From a checkpoint of a small transformer trained on Wikipedia: 694M tokens.
MLP neurons of a small language model. Each row is named by its layer, matrix (up: input weights) and neuron, and shows model dimensions 16-143. Each number is 500 + 40 x the weight over its row's rms, rounded and kept within 0 to 999. Numbers have three digits each.
After each neuron's rows, "fires on" lists the tokens most often at its 100 highest values on Wikipedia text that the model never trained on. A number after a token or word is its count.

L9.up752:521440448502425547579415465452505481557451541559524427500463497467502527522503495526506557522520507458518464451503498507504537462478431505503512552531482524472524498469543586491495545467488481536460505472512490484514490480507470479476520495551476470517521494491498584514499496543498511474598514401476535502534455594509411523520464448549497429395535474510565468458539476478461516539492
fires on: "s" 45, "ed" 7, "o" 7, "at" 6, "a" 5, "it" 5

L4.up96:483463501506409499529516470465496472488519537539552500537511499494452512484489518510436510504443443465497471527445515515572562432471420535504474530531534508452553499523481557579584505517433462538441470540514545488460483489446511550476488436520532458491515491551565532528477521525566519481518529480551519454547493462389525511515447449500535538480490469525598435503450571540522455547458
fires on: " Ch" 93

L8.up360:466530435442469458620532478539479525536441519494564485478442558494493524549491526504503519518454470433423521506519494523524499516392461512498478530499583503487455526507474551447485522514481454420485485510565519542527479506426483509477574464487504510544487503519470494414529540552569526566472480500513492531460484485441520522507506460479513512526506539447495513578496504551413482556397
fires on: "F" 35, " \"" 18, "S" 8, "\n" 8, "c" 7, "C" 7

L10.up754:499515387446521539518504429490462501535559510473512536556490527464531587470512523536527483552448469501455499535493489551477515426451478479437461508509498472434498516473490493502522522519535496567469485493520534579492525496477476495520642566575417488503578487567456593518563476518492519547549386487490544549507467453531511440465459545456514445544504562485504453456496497575504568534491
fires on: "t" 58, " de" 9, "l" 8, "'" 5, "la" 4

L6.up156:463471486488501500536436521529547587512528440507601445481472439488482552526505520519432528511490486500528505457515467459551419500492464528498500518551464457495535529495559474528531568468421521508531514459545478530480556473505387535485471529528511523467513518521526535535538491495523511457479445429401525496524409531584549565485451508509531470537528512490528514481506511463533509504432
fires on: "s" 54, "ations" 10, " −" 8, "ies" 6, "ers" 5

L10.up619:548507421453445531518457530556446485517512467529533464552456525514509589560464484440506531555509544442458442524482521519497502489444498463497495529525453523463469513536425502485575455506495517537469527496565579458547514490501484481522511507503532461554466498530504525483557519535570504506494436445494514473538535531473525476546528491435494502448482478486465496479557502467492443554393
fires on: "f" 34, "ut" 9, "d" 8, "c" 7, " f" 6, "F" 6

L8.up71:431487499519481481480494527529442565518558556487470458503465539458466555561527468462483524546505488523419517532523445511498446418418468466516454497529500551463517487478562541434536457526529501496496586528491553489492540509527531572475465511538384479537539493449531506452474477489509552542590561430427561516467518465490564492492427510516455484463486511421513527506536469460575508529436
fires on: "s" 97

L2.up14:511579437477556465542527446447536519589454533462549509537417507415448486545488512469462479501464497408399552458506502493481454434532479513561488556493515499534471474506530471525506580517541484499450525532515628470511462485444412547496491500571449486463480484542466567428478487501514531493473447475526498550533535451500554564449485423502509497492417475501438509515492518483496492615422
fires on: " number" 26, "vent" 26, "bit" 18, "spect" 16, "ification" 5, "play" 4

L6.up944:423388383456482561552480477474441568487473546483498497468496499462461515493438516413515473461445538439527511502458557480466504490468486517507513534474504493619465601523522449612496538463501473475417518518441557522497487551508486480448503523523537505485493475556479564520472567478502509556549487497491538525532467486479499525441483419518483523532489521512509499557462525522502481568484
fires on: " |" 73, "^{" 19, "|" 4

L6.up96:474507490472482511526434478508483457471459485525419471512501461518449506560523519502414477513436475488428497540542509522486525521500472476507457515499451501494467496569493577599557525535492466605519517524558491498452483473509542529455499457584544421560572503467522487522606523512560545563533462493459505476529490466479567441469459466484487521489509474510589482488468588478476527561469
fires on: ":" 50, " T" 16, " Ch" 10, " St" 6

L2.up110:497469466477565459525527488508486496514505520519408509467527477493416530520528534434486500494487525450486540489500480507497447471599446529494526536538562491468516493563487538536532579534501478535563504525468548530526467463517455526493605490480506434507498503635516524474516531484508519463552505476536485501541512499523572547444478519527439528575516455570455509476467444480489489484508
fires on: "ba" 61, "bu" 15, "bi" 10, "ma" 6, "be" 5

L2.up496:501482523430500495602448481526468532496451534398530446446533577394455534532470569428508485529482485536495492579487507498511491549539533474468447482508520446550516534521565474468504548533426482451558566585510462571471556494511479524519488459467442502489508511453488550466565475502518530501425495538511552477491520500482505513540544498570568477455436488531522514523508527504453497511452
fires on: " Mc" 26, " Jo" 13, " Mont" 11, " enter" 10, " Republic" 10, "pp" 8

L9.up189:446423474481423461543491441512458514507521498534461519556493451496421468541507594544437512553472482438512430523488548529533488470462534481467516561466474476520427469454535474505484527517473502541491491484507497515464515468518525470545560480519495540478522520469496572466541537537537515484497448478506443565468434579502504546448403493507562511521476501465440477486459550535425525486467
fires on: " It" 30, "'" 28, "t" 11, " This" 7, " that" 6, " it" 5

L10.up186:545520462510559482473503538495515544601488509488583476504434501411486533488401517460504508499530490534485431513464455518543475461466429503485454548511515477520499487587450495518555517489431485493525517553541462438419488564453459464483466491462491450491490423531549532401537521561531483482566472411518537556460582516508592513534545498514560438460446487523514465527525488446476557463507
fires on: "or" 27, "ar" 25, "ol" 9, "au" 9, "tra" 6, "er" 4

L4.up1001:499461476553467525517506503516393468524442434531514414525447532497430475562463507438474511514484471450452466612503484392499509513433528458514516524421488471503522485474516501475459474488481508521512493515511518530543527501458516553491482467525427476531517498574520539482597529492477524632516480466539483530509541502448503491467506453543531573510497528488533503498484468554438453525523
fires on: "The" 21, "C" 16, " of" 12, " The" 10, "tor" 9, "V" 8

L7.up1011:509494451510486487488509552556482567590515426519538517444468520488510554466513520485471458503495427425514483469445498505442539453514411486500516483543505499493530536483519497548516493449477453499478638491514507475485567469472400478508499521505544515449503447485580598479465515544517523439523432427529492496441532534475480546533492462533468486461513505503625513520449481453458507489462
fires on: "%" 41, "s" 11, " " 7, "old" 5, " |" 5, " were" 4

L8.up927:417534510407500501572525499499487510542486528501551504381418504454486513484515492376474485494422534429418456489484467533501531519538489474552474522553606525484539489554471480449439552482472506467456496503524542557500576518452493497490516544504494510488530505576478530497474567489488507599476517478496544579507518487444558526509515488544435481539493562490524481570458530497501487500468
fires on: "\n" 82, " |" 9

L10.up838:461534441483491522530503441431466520465570449517464525560502513490501512547515444494444502505493501496499474581532466464462480461464459440462524434514532532506511579596528519541512484480537518545440521499514515499524483457503559501489499532516471477455489541511473505493462519506474559569537508433443550491472463437450580532485505435545514553552451563490504541525551421502475483480422
fires on: "k" 40, "d" 14, "g" 9, "st" 8, "la" 6, "p" 5

L5.up105:505517414471466456601518511499537553584426491492584544486459487479431591494440522512463478510524454425406431500474459467513504450450486479514476464581553480455490519480535450555481570532435462465484531504536547550470487444464481517511547520543459474524534467526468570406523519460530523513482445452504513537547514525478444570507450470488477492486493516535527490535487593463525447542475
fires on: "==" 23, " of" 17, " and" 9, " population" 7, " de" 6, " De" 6

L6.up51:530543467491488494544476512505486587493520525533562427485483496442446544524501476507527495551442506480458524521446522510550525422485448455525479492525490409510493553431540510559471466467459460509521495459569467545521523497460442533487536522448515539450472482518606551520478503530593503481497414452529485541495451515548517614494428522531454462519494457521594509497597587486492538479497
fires on: "s" 51, "ers" 20, " years" 11, "ies" 7

L7.up607:466508486448506481560497526480433525473487455470524448491510425493482525504519539517451562532513512437504536496548463456470476473403477502538510486451474466488523552467541440482464507480434422528505493565477470535493576540412436525518476550459570572446465487548586605578483579517524513511456468467452444453509474476488489620539494485561491421484479484501533557558510543493468588465485
fires on: "ers" 23, "%" 22, "es" 11, " people" 10, "ies" 7, "men" 6

L5.up254:470504482505573534559434506499509536478519489464535538479469516501501509550530535540482555523437457450507490535484483568482505434511468435520485431510488474531504509556479572512607541488476477575533481514489479513517443524486484522493461545595490426493501517504514509532517466511545564512547438504510516471590519491544507453483503463521548519517491529554537456515542567462486553496463
fires on: "." 32, " mo" 10, " March" 8, " tr" 5

L7.up379:449445523468468569468530487480456444494572480512513519436530502438485572480475513547497500495523498501518546610474504463506493490500548490498458509419438561469502453558435578505500506445471495492479495488455541479512538450471465501501462500440496493430503531474539587545565513528495540494532540513476517444443469413447581557550442486493487505539505474506496516483523467567534487541487
fires on: " re" 23, " by" 11, " an" 9, " Re" 5, "ctor" 5, " Jo" 5

L7.up523:491522386517483508511454496497511550489491492429511525486424494447502549497527492512477567539510528467515531530458501468463479456524490458524508483510478517496503469497441522540584503432532482572522549466435520510533399462512462478508504462561434468438477540572503536460464505555480530429603533482492506448447511501513519464505452423516556464543534466479551415498548447519495538559503
fires on: "av" 16, "at" 15, "b" 14, "ur" 9, "hi" 6, "i" 6

L4.up198:519532452554512480532540505468574508479548470469546502497484449464507510459468523546463465478481507477484510506533480515540533470430441504465513494502472537586519495492475495459540505542491487500475547470526515481519487408486503536499443474440469471536503524487560563364553501559549534491539506444512450557478502484523618570461459474506540555439514510544496470482509511453471592525442
fires on: "or" 58, "form" 26, "cast" 8, "ham" 4

L8.up855:534522499463486529468484438493482485601555579531528507431484464435489478451449488458553457529527484414487486561419576517471479494477540521555566469516510538551509573555571412542536485448505485512432599544460538511558561433449427493499462499537456521530574530568486510531482536502470510486465464448415474511493522514525522537504433522540555451479504454506511415493454503459533486508473
fires on: "%" 22, "," 22, "." 10, " was" 5, " were" 5, "5" 4

L9.up352:464482450484480503469529501523438507504569495549521478481473502424538493544481515406470491485494469417470531509410514528510502516514487486471550596525541488533494532451494420466457566502497501491390551498564566474492539453411416507446464505461527520514484471483515490547557509549514513412445523478562443493497499435455462464508513523524517501449505566546550555526471494561497557528461
fires on: " |" 58, ")," 11, " " 8, " were" 6

L2.up357:540546436482528522548424509491465444519455503545537472568436485473477517513451534499441508595416483405487479524476552530506493444495477490541478533559592479446467425464473543555574492520469500597439527455513487504513482466461463493415524483484524477519459472456489519427513509603517521490483478475471561506498503522462534501544530519518577513523497580554498521477497461482487503572412
fires on: " f" 68, "F" 19, " F" 4

L2.up501:508417488465496554467426446523522497547544447497503494522418476479466561481439553527499528511537571521414509511476484476633502529470527486543491475587501520520498460453511518492517488489428526485417512477570560530413519526584450594528551481567446468482518463491485475494530544521529517498518461466514490520488504507436475523509504405479531493500499535464475481457423506457573549516502
fires on: " de" 73, " more" 8, " pre" 5, " Le" 4, " much" 4

L8.up649:512447421483548416482435481535537501549519485537496514485490541495454504492497514498515574480506497437506510520426502547566504525552501529507475529530476473524492477480565526488511497529429486464494566528515523520505443504506415453460479509515519480479473473567501512439528524514521499474554554450541531517563486491496509501467494487515442518505529447535489527484502522541454564486463
fires on: "wa" 26, "ba" 22, "mo" 12, "ho" 10, "bu" 6

L10.up529:486505496478486483515491467447496480534489473418581530542492457520493509492575479410549467532470448448506499456469536574449499422464477536463582451472533499479495531418502485530489514502574465512489553502382485474513552430508496501454507539587492477434507480488521498512503501507481525522529494474536495468548532482475491443471536495480476477530574576450473588450532534502552508512488
fires on: "th" 21, "er" 18, "i" 15, "en" 8, "and" 8, "ing" 5

L8.up498:481504427464522519578513391524531577563469497497532500442489560435478534486521491452505521510501484507450476510495502527489482499493499494472442498566600547453471471562491547483523572529483453536489549509497511471545561469492522494518504526511537522518590510540447509424519515561523520528575562449527501506542500487415518492509452514572501466482516576453501464546469481485530480499472
fires on: "\n" 100

L6.up1005:433445400433534546518447538469399492580455497529468532472489507465495500497437481423481497489470461479408503457461532543498455497506473441533501594508576537547469511527586420582513567589497482525419583526528533521476525534533468505501542518523489469548520511501483580491494485540482533541536534455522536524593475516525554452432469448433559471504482555496520586499427516531574489509473
fires on: " |" 38, "\n" 36, ";" 5, ":" 4

L8.up512:553471500508520511463465540468472503497556438458476497510487535538486571511473494517537493567480457464518515446464451505499583499482546506564491532438515426514559477458529545532510520506496521560450446515533464540509434442484466568542586515531522408479465494521520540567552558546547500544521460493490472453449477549463544527461478542573500491537491578474611539498491563513450555459478
fires on: "ra" 49, " Ra" 33, " la" 17

L8.up1015:452482529460508510562479480530503505488496512487562546479445546470451529597449537463421479458455474517480513473469508436540452528560490480481457470579570514496430534523547521436503503493407495441528524511549555497441443450468458472435558483478476514473565501563480530490520510498432529483485500496477507451536523486486520585435511467608549462530514479448432529512525540593592484535456
fires on: " C" 84, " con" 4

L4.up26:528486417492515558569488478518540492588509493515610534492439442429469470524475534409395455566465492463482487494423578559499524482467469488559480493568524541452477558484511496545532515436494411560488540525562511515525532440513445485504500509533497488566495515492525496455487600489515516516516462410502500447487566500503556540517491544471528457465470507499571455503508485461517527478509
fires on: " (" 19, "%" 13, " were" 11, " of" 10, " and" 5

L8.up574:448459490516552529548523503511428513471499467458513462500585536456486485520424490499471423480505450504501478481496502504518590526496513429511437483497508496521534465522535509415512470507478488435553531460570458576511542476553512516495443451541444471475516541470545467572476507560584526519472420546452529462440514484448534546525459497530467474545484499512519469533593504521566502519495
fires on: " M" 69, " V" 21, " Jo" 5

L8.up599:472519437506474477540535415473482524512508496519569500412460480448526485507510482418468506530438399451469473472558492509536501503491479485470479526507527571411550511479524561542482542493498527515487517479546549528490543528441490498479498456492531498485575488506486503416510511556484502552537521479511528535479549475428586543487496493506462533479576506478513452532512511522485477478487
fires on: "\n" 96

L5.up511:524460472467524452483521459472461525483527552528454403518500529542423477551499487510515505516503486461497519457520406458462427455389501542483498472516536537418528547530528483516513483485505518506469511495493535551379405487497503575495433559506411483534455471472536487508498511530543515557582525471494456480432495468503547519457501492471513553608483463507488540480507508486540498459432
fires on: "s" 100

L4.up457:446538498483507465538485506514396540476512551433471446510536530539492500518519476578516524495439462480449522456510414547441453482427512502493529464463539435501523596525440491500523499527456461555490491537465499529437511519543490529536465590516465499492513452499482489522496435497541479582506500504486478536499468457468616547493459470440507505564463447463523513486533492476568433510348
fires on: "s" 100

L8.up900:472450432478554574494514396506495473558453499488559515441485503522503464528494496473473572520432503469379438482515495573523482496547486494449502517493559528521528532502562463577489550478517462520495557435508508586526528536444475501429504474483516467512518503534512458536473546499541534509551540481533516558488542476414533505537406519525502520491538564490489477503512510485524493501435
fires on: "\n" 61, ":" 13

L8.up99:488489487489518513528450529528322471507568545540481480538538525487417493466474503464477467473484503414517469499454507497451541477405501484504499542521513503555503576543490461504477491519510523523395532511507563495504521489525449528394474506506510434519502460459543508497510559431516544610568506459521567529533491498509543465432464476529428489503539452535621518527423519536470531503502
fires on: " |" 99

L10.up895:501464482478524503453473548469491526535493551466576514509508494504415507486556504413483474522443505502469497449495491602501581446576447527515562485480530509487524504529435487453482508599527492519492445507490589535442474555476506543446505520569510452500481473520508488411428553538547491496506527518522424497522528512509476447440503457443448476548597504438558517538519449454541539482479
fires on: "o" 24, "er" 19, "w" 15, "i" 9, "r" 8, "hi" 5

L9.up218:499571513470492487514494508537439499473627518485525413467503506531427540529459489501451479518472536502428475522545576510440503544462492500467488486511527458500505495499472462512506481445527532527546556444591491574398466573536532515497520392475476561460520499501563474472471531537559507447495519471491492384507580451516519541474465509520508503513482463492563512531505396484466493522444
fires on: "y" 50, "r" 17, "u" 8, "s" 7, "en" 5, "is" 4

L5.up6:524558457533436505469505497489507439605521484503551483416442481446529486517451511460497427510486489485439451626501494439523549498400524480499529423480555498566443470495511484462533505480504492511489508461497553449502540460411491532500473496489514509492510518545541452406527483476482521548542511359525491529464515509500524533454466468551556497466512530507526528491567469483465532503432
fires on: "or" 65, "tor" 27

L5.up748:444496486507532486528535460490476481470464511509528476497463503475502523557484471432549462542458459540437510480515547481501532463505508476533457530531532551467433516533482498573539483439470437551433556516481518519527507473449539505448543431538432500485482533460495511518522510537524552449565545477519548496464605449391521555450441566503536554560598467413509472530529509476499513516403
fires on: "," 21, " R" 16, " P" 15, "\n" 12, " a" 7

L9.up74:497433417453531513506454536515473590522540558517502439522538556503448496610548467503462505612470471480493520482509477516507473459497508421472552566530492568502535529456534551504501493549511513547485522482559483447472450488459491475494478552606486485476463481429501568458480590438559520480527465466467502498531426513485431488492513503475491441456554489508581483517476526498452518476489
fires on: "s" 22, "in" 13, "it" 11, "ations" 9, "one" 6

L4.up317:469511530527515487557402493462502491446441559501520450443495492484479457530524491458518486542499489498498434573424468513462414478476488461474492505491465499539473587516543522496459488458489460550420517531584492567524494517534522532432485530512435523509471465511538503458524499551505512549492406520454544543456525493550521560482496426464527442480489436472621447499580463524438503510483
fires on: " To" 30, "ud" 28, "to" 11, " will" 9, " help" 6, "rop" 5

L9.up3:516481416489494532494478559490503498526515481535513550429518478387528491507519473436421546503506476579513457577537561486533553469469441487491440465498513472567451462612472548521527552584498484392576484528509527475459503467510427558508474504495488430529544474506529604373504507598495538498535531485534564516460517512501455624433524528531504482473475518537512470477527538480504515489450
fires on: "im" 30, "or" 11, "y" 10, "er" 8, "ter" 6, "va" 6

L4.up242:406479490465524582487510459487443450506491478489582489529487447488566443490482553490535457539420563511402462533548563464483496508519539506503469507464588457519470482550467438484503521451507498530542522514476536499538520441438394527485524506532450481459467502441479522478526498467503519570476478480480461478520524515515541576520463465622510528532542520475554443512473493450499558546485
fires on: "\n" 56, " and" 8, " represent" 7, " join" 5, " from" 5

L8.up741:498463482481452526519505492545417539549529478467450554472523518516463493464438510540464517514455507440491448482534508495482438482395490520511458528460521466485434500565532485442552517577486487486469468513520509466465542492499474463483607473477534527467522538496493566421502585523476516465448462501495524519540496482456463486487440474538509513505497431513496471519441497566506573464494
fires on: " It" 32, "S" 24, "e" 10, "t" 7, "a" 7, " which" 6

L9.up824:446433457473524563553519476495495494474513500527475527470467515488407492555474517494447501455478520454501442515520483481542538487479547546500503492532537485430437546487456494435525471518530533445553455458525501543414429479440461519464504509477482481504577531517467614431494530480530504520570467488576594465544550486478540551494528428559457510505454479418504560488431518534490510494496
fires on: " con" 31, " as" 17, " the" 11, " " 8, " under" 7, " As" 7

L7.up678:481484425488514570458541501493466467579488473561540500482525503450573532524483521496529477494529522466492549415424547501559502460487471512469431497538504452491461584499499515524523551435499443472467554493505525525501517464389519459472451564453519501473543569481545491513523480514518494473501529487513531483478545506530479540451491498565581519436563497560482493597461530534481578482512
fires on: " " 33, " |" 26, ":" 6, "%" 5, "," 4

L8.up318:517487532517584573514492489506459537529473504532499446472473485510470442580545534547471498514512485444488491509437451505521481527465460525527481510576496468531475498409507467519464526552494496495469500508507502504423447430486451507473534496459485468452485521485465449581486543470487516521550460500490550511532501522451505491549501424587605543489512489482485452535486474560502556519438
fires on: "|" 40, "s" 14, " 19" 10, " 18" 5, "th" 4, "–19" 4

L4.up14:477510501450481537486503559461457469470519473504545526494521532499477514499477517487451459503468514510549489482499518500374580524509485458527461569529524504464488486480508468495459513538426479473483521454521448572487340497509521602472543524546498471557490478557481550533559510507538521527490383506459450453468501508416524494490473541524496506563489515476540458476542522546494481478499
fires on: " United" 35, " f" 15, " F" 7, " la" 6, " train" 6

L6.up549:480460446465528519548501461506462559485514479515508486486493471491450507478522509536513557472488442454554414501511506519504524506494470473570509488483529486548502600535494420574490521522488494516432519461491510545538461504569494460459515532521502440503503485518539526529492598437542501530574510477470513525531497418508507438438477475450518534486521437500619500530435524472454513567500
fires on: "|" 33, ";" 16, " |" 13, " /" 13, ":" 12, " election" 5

L5.up424:478511422498492445476521426487498471516574489502540432530422544476435499474523475496470513538528449472461553494526460488448504478532526473499501507509473509489502502465455475564487525445495479513511605525457536494563524370474520465478505466530450473510477516463503513450599473511545500433538595450498492457447492506427576517497524462539491570525521471535524474531540505545463503443508
fires on: "ing" 63, " a" 8, "at" 5

L5.up42:488469477502469495502515457509476493520550466454510434504420555492492480551517503519514489502458519545503540583472468518485540473499481511529541509555482556571485475450488461455570552454443546501570549537480528455437505496490500501490443498509411519493511454489512532368559493478492524464545522464439487535451534498517595514494518476540548549407469490512507517523508459543568520481485
fires on: " Har" 20, "ring" 16, "ing" 14, "now" 9, "her" 6, "ling" 6

L8.up293:556489464491553532486467498550532612531554547422560468480457512487499504502408490474466421534510457489529501489450471476474535482478555438476465494474506493602549527512475519457586497510488567482488462491507490591493571480518481488486572467533488505423534506499580543474533439486585503496492425456421482498502483502511532465523417503495596466560517475474473499563523575531570499558471
fires on: " I" 64, " V" 28

L9.up891:430456501500554529545477427491483449487561510487528417426465471451531503488489516424535522510415452488456451488519475421530490522525502512469499558513584542509507512515516512525522550473501482559523503468546493577511501482454461528465494452466512508489616509481450457484497553508508539546572513520530524522436522477412523434503475478534472509498532505368500470535479467502484509568443
fires on: " Vi" 50, " vi" 14, "u" 13, "s" 13, "vi" 5, "\n" 4

L4.up318:521494391473485467495518458511498488560535477465557494493473488404522488468517514463452472564458400426466496524369462488449447469480454504520496448540581482529505540504528494563582512470476426554489537516513497573507523471442380537480471520486511477554518516537533527482503466562523533488506515409510494486545515535478534524511393503579515462516480519492513508549516517436531499524465
fires on: "%" 20, "s" 19, " were" 14, " population" 7, " was" 6, "es" 5

L8.up187:458488468459536508517471484515523537507493481490486450615473498470422469556503517490460475509479473524518510444498475496519491493453445530517582508598513488578481471474459492522570526542558441534507532496572563486498477428498469479500473493510512512551574439495458496456505481490536493500526451549500541479539480495452527504569546497546602528453492508440542397517508439498465504504446
fires on: "re" 31, " 19" 20, "|" 12, " " 9, " were" 4

L9.up195:490545446498477568470507439420474453479504431562461468635530578494517530518541480479458434479551449505493495566499575413454537507404499477491474587496517467504538529466503448469501479423538507525535525468530541460498416492481533518482503536532508505454488535500517493501618545551505511537583514387458519436433489448436559526478515451443490495465503515503499544547528533503531497539479
fires on: "s" 41, "act" 15, "cent" 9, "th" 6, "d" 6, "p" 5

L10.up55:442561542519563496473467429419478537487513530428566538476442527477531510511535523492516471529385468496526454554435479470458538467516442532559482541522473576498498518498469499475489528554486521456490518542454531461535518499510474588449497459553516554511493469546558423405458487525468513508473519524523459492525519484481530456462483495463469493538504569511562516544533445429541606511409
fires on: "w" 37, "or" 30, "d" 9, "lo" 5, "er" 5, "y" 5

L10.up447:521436431483519522547395520518480507485489500465557510487396484504539433503466492464493609523557460515549470478499467439551545466417461513509456548524594507449510547530583511471536510423548473551439528435566512420556420491491481573427528518512474491446458475466532561522536521505467528466540513417471561489443501479502487504508545489489448470527539516478552451504545506509464506529506
fires on: "ad" 41, "il" 21, "it" 6, "at" 6, "iz" 4

L10.up951:467517511473507474537496505541516544522571579484509479500442507523471533536500486522512468540517521430435483525565468426514463431452448507543488527458527471431546465503587501523592473528495417506516530471471467526483443524487423482521491521476453457513500530498587573480500508522563516483574497439479500526464560460517491498522463439513597512551460493465529476471574493519502490567420
fires on: "s" 52, "c" 18, "ent" 8, "t" 5

L10.up450:489472453518460529549475472518469546504547508495472506500531516547457595550493491529553521532423458466454489517437470523460490487441461447522545498452534459436516639422465425548516593497502479504518518534563439475444535486520484531478520579503426560511556492533496496479496470529448525610541426420474504529536516481451438526495496573507590552450527452418444471518507553531524502492461
fires on: "l" 21, "t" 19, "it" 17, "la" 8, "re" 8, "ro" 8

L7.up441:510482409426473509503500479506506522508544527514497451414468615559492360457468497523513447558530482452443470509472532391512495506504435520511506540441539510488512503457400528501501553495483473528452470481455541470537453446469475495427551489515482508522537521472488590485524553550478520505500487485525513508500484455515480548454463510555501542464492468491533478543472476534615481513484
fires on: ")" 59, ")," 16, "Career" 7, "est" 5

L6.up142:484485473461474515572430480463501560477538534514529463504498484505483561535524503538536525519418504463512466513451486415494490466414443491489498592478487412529554589519493501525486499499480505505444533392505466538474533461433500562473425590482498575435498466552637497481537549490508508552463444485489567458568502526474482539516503456492495458540506465470588529508468555450489522456500
fires on: "s" 39, "ers" 18, "ities" 13, "ies" 9, "es" 8, " education" 4

L9.up918:492511496505420515501495468393391465475522602429524567504519471512435531556446484550405548484360511530536539481467532475467565452500472532574455468546556453482482496510454536520555509517483479531423529471486521494498469525471497563485474459550582475498442480522526512513484502489546519448463501533540569471494577492508517541490482542475510557473487446514521537540456492495483514602487
fires on: " T" 33, " Ch" 26, " Y" 12, " W" 10, " w" 6, " ch" 5

L10.up244:437585508508443529516490476492497580498581440492574481385432501517482467507514506460478511579479516516520483454459475451382518439458471498599467502446514558493490515438540498515495499481503476479479505462522516580414489532518501515515464420505515480426527467475493437450521550528469536492461514501544563486592519499495557527437457529555489511514525489458538515549522497444517402442413
fires on: "en" 17, "ri" 13, "u" 12, "an" 8, "mu" 5

L4.up73:545534480451568485500482515540560524510511524474514462527462534461486449623481538439431433477483427485435576510498428572522483506439453489487481520534543513512482483492506527480490555546467493502394540504490497469519428439502464531502478535570481469503534497533433542477551506492539526497566466434427498477528586431480547589501530487452462540456447497528517497509502599483491516598461
fires on: "vent" 31, "spect" 17, "lect" 16, "cent" 14, "ject" 5

L10.up622:449492471476526506516443522492448492457587459513576454476518464507443577495569522524428549540453492534545493500508498447589462473447486456498508512553470507490537521477460479456461555515394470553471505538519462550479471474443498537445467521467488551465503490470540544538452545460610517439471420503480551473475501468515505558492541488492523470517506452503567515446509547508498574463463
fires on: "ations" 24, "es" 18, "ies" 17, "ities" 14, "s" 7, "ers" 6

L8.up279:500494495489514498525474533554478545486563601438454477491451574550470451539526505477478500529506545540529469470452543495479466444438512457484494521435547514478506517496493520535559483496559462485514538577453481561487463563539483529504491474495463480548505494486543464462518481486538497530570592485531512525488533474449569471541491410503495525535551416464520516528520519503472456509371
fires on: "s" 46, "d" 38, " K" 10

L5.up771:508473488508506513533533459497430459567549518510585545501478465486515480476437499450515521511451569463379508508475489574513534490491541451473505542452599529458464423513535461529483579488477513525478489506483588496496455532462505496506471503583398495571521515434449482461542493469526518598500528456548488558504522476531540542523546505543445536547477474540449479488495460536467559496468
fires on: " and" 37, "\n" 22, " by" 8, " to" 5, " (" 5

L8.up732:492478521485519489495497492431469494552502436450491517529494542370430492523539475522453484509450478511463507457519505452518542479465401518487458529538514461502528517467394446578558507547496510456490544568446535526474463390501470521531572457532494481511509506530524500484593462509484497438563500509503521593472577401468557545513488436590540538535554482494504458498536488496496536533526
fires on: "ad" 39, "at" 21, "ol" 14, "id" 8, " Val" 7

L5.up917:527417406436504546569478516502523515597412487496526569529430516459471546534476555469490592513527507482444492474485458508571518460479473506541521478520521514532490480496598471478431557549405435486379490534513519556431435546470487559498542525507482465519512464549501519418508472495575532539504437477473473510508564572406474583523485505521536476552531477480507455472541584417571491515491
fires on: " de" 88, " sp" 4

L8.up779:536467499447498507488470473512498450521502453465498515460524490430441517521471552388480524500425423488539468538397461503521537490464521479492477529481480418479495555462464525541468518493457477506479444557538490517565511478477497561500525488482530387530534466468493509526571497491461505557531465477456489472528539519430411569521535503590417418527510533485556441491462500536503492511518
fires on: " La" 82, " la" 18

L4.up61:558508536535571513486476494527437513499566478526492516443463518470429493515451472530452473544480435497464546534512508509534510483535469437439544534493491544457485502473423463496465512455529499454434418531486515494584510531516485497487506488569536530473505479501501571512588516533469525533521494510544548433508524426440493636397436530482525515463511479561602486501484465513560486505518
fires on: ")" 59, ")," 31, " =" 7

L8.up214:477484507416570548546434544492446506452497530468548542551506543511545457619486513471440501478523417431460552556524543419520486506478512428563488498532547524501472467517469429453543518539496513522544512534519515525411503463499453485479557539511490491505541539522492441480500513555463519483529442518464484449512475447507574499498531512514485514499501547413459536529494532523555503547453
fires on: " con" 53, " Con" 20, "con" 9, " se" 5, " multi" 4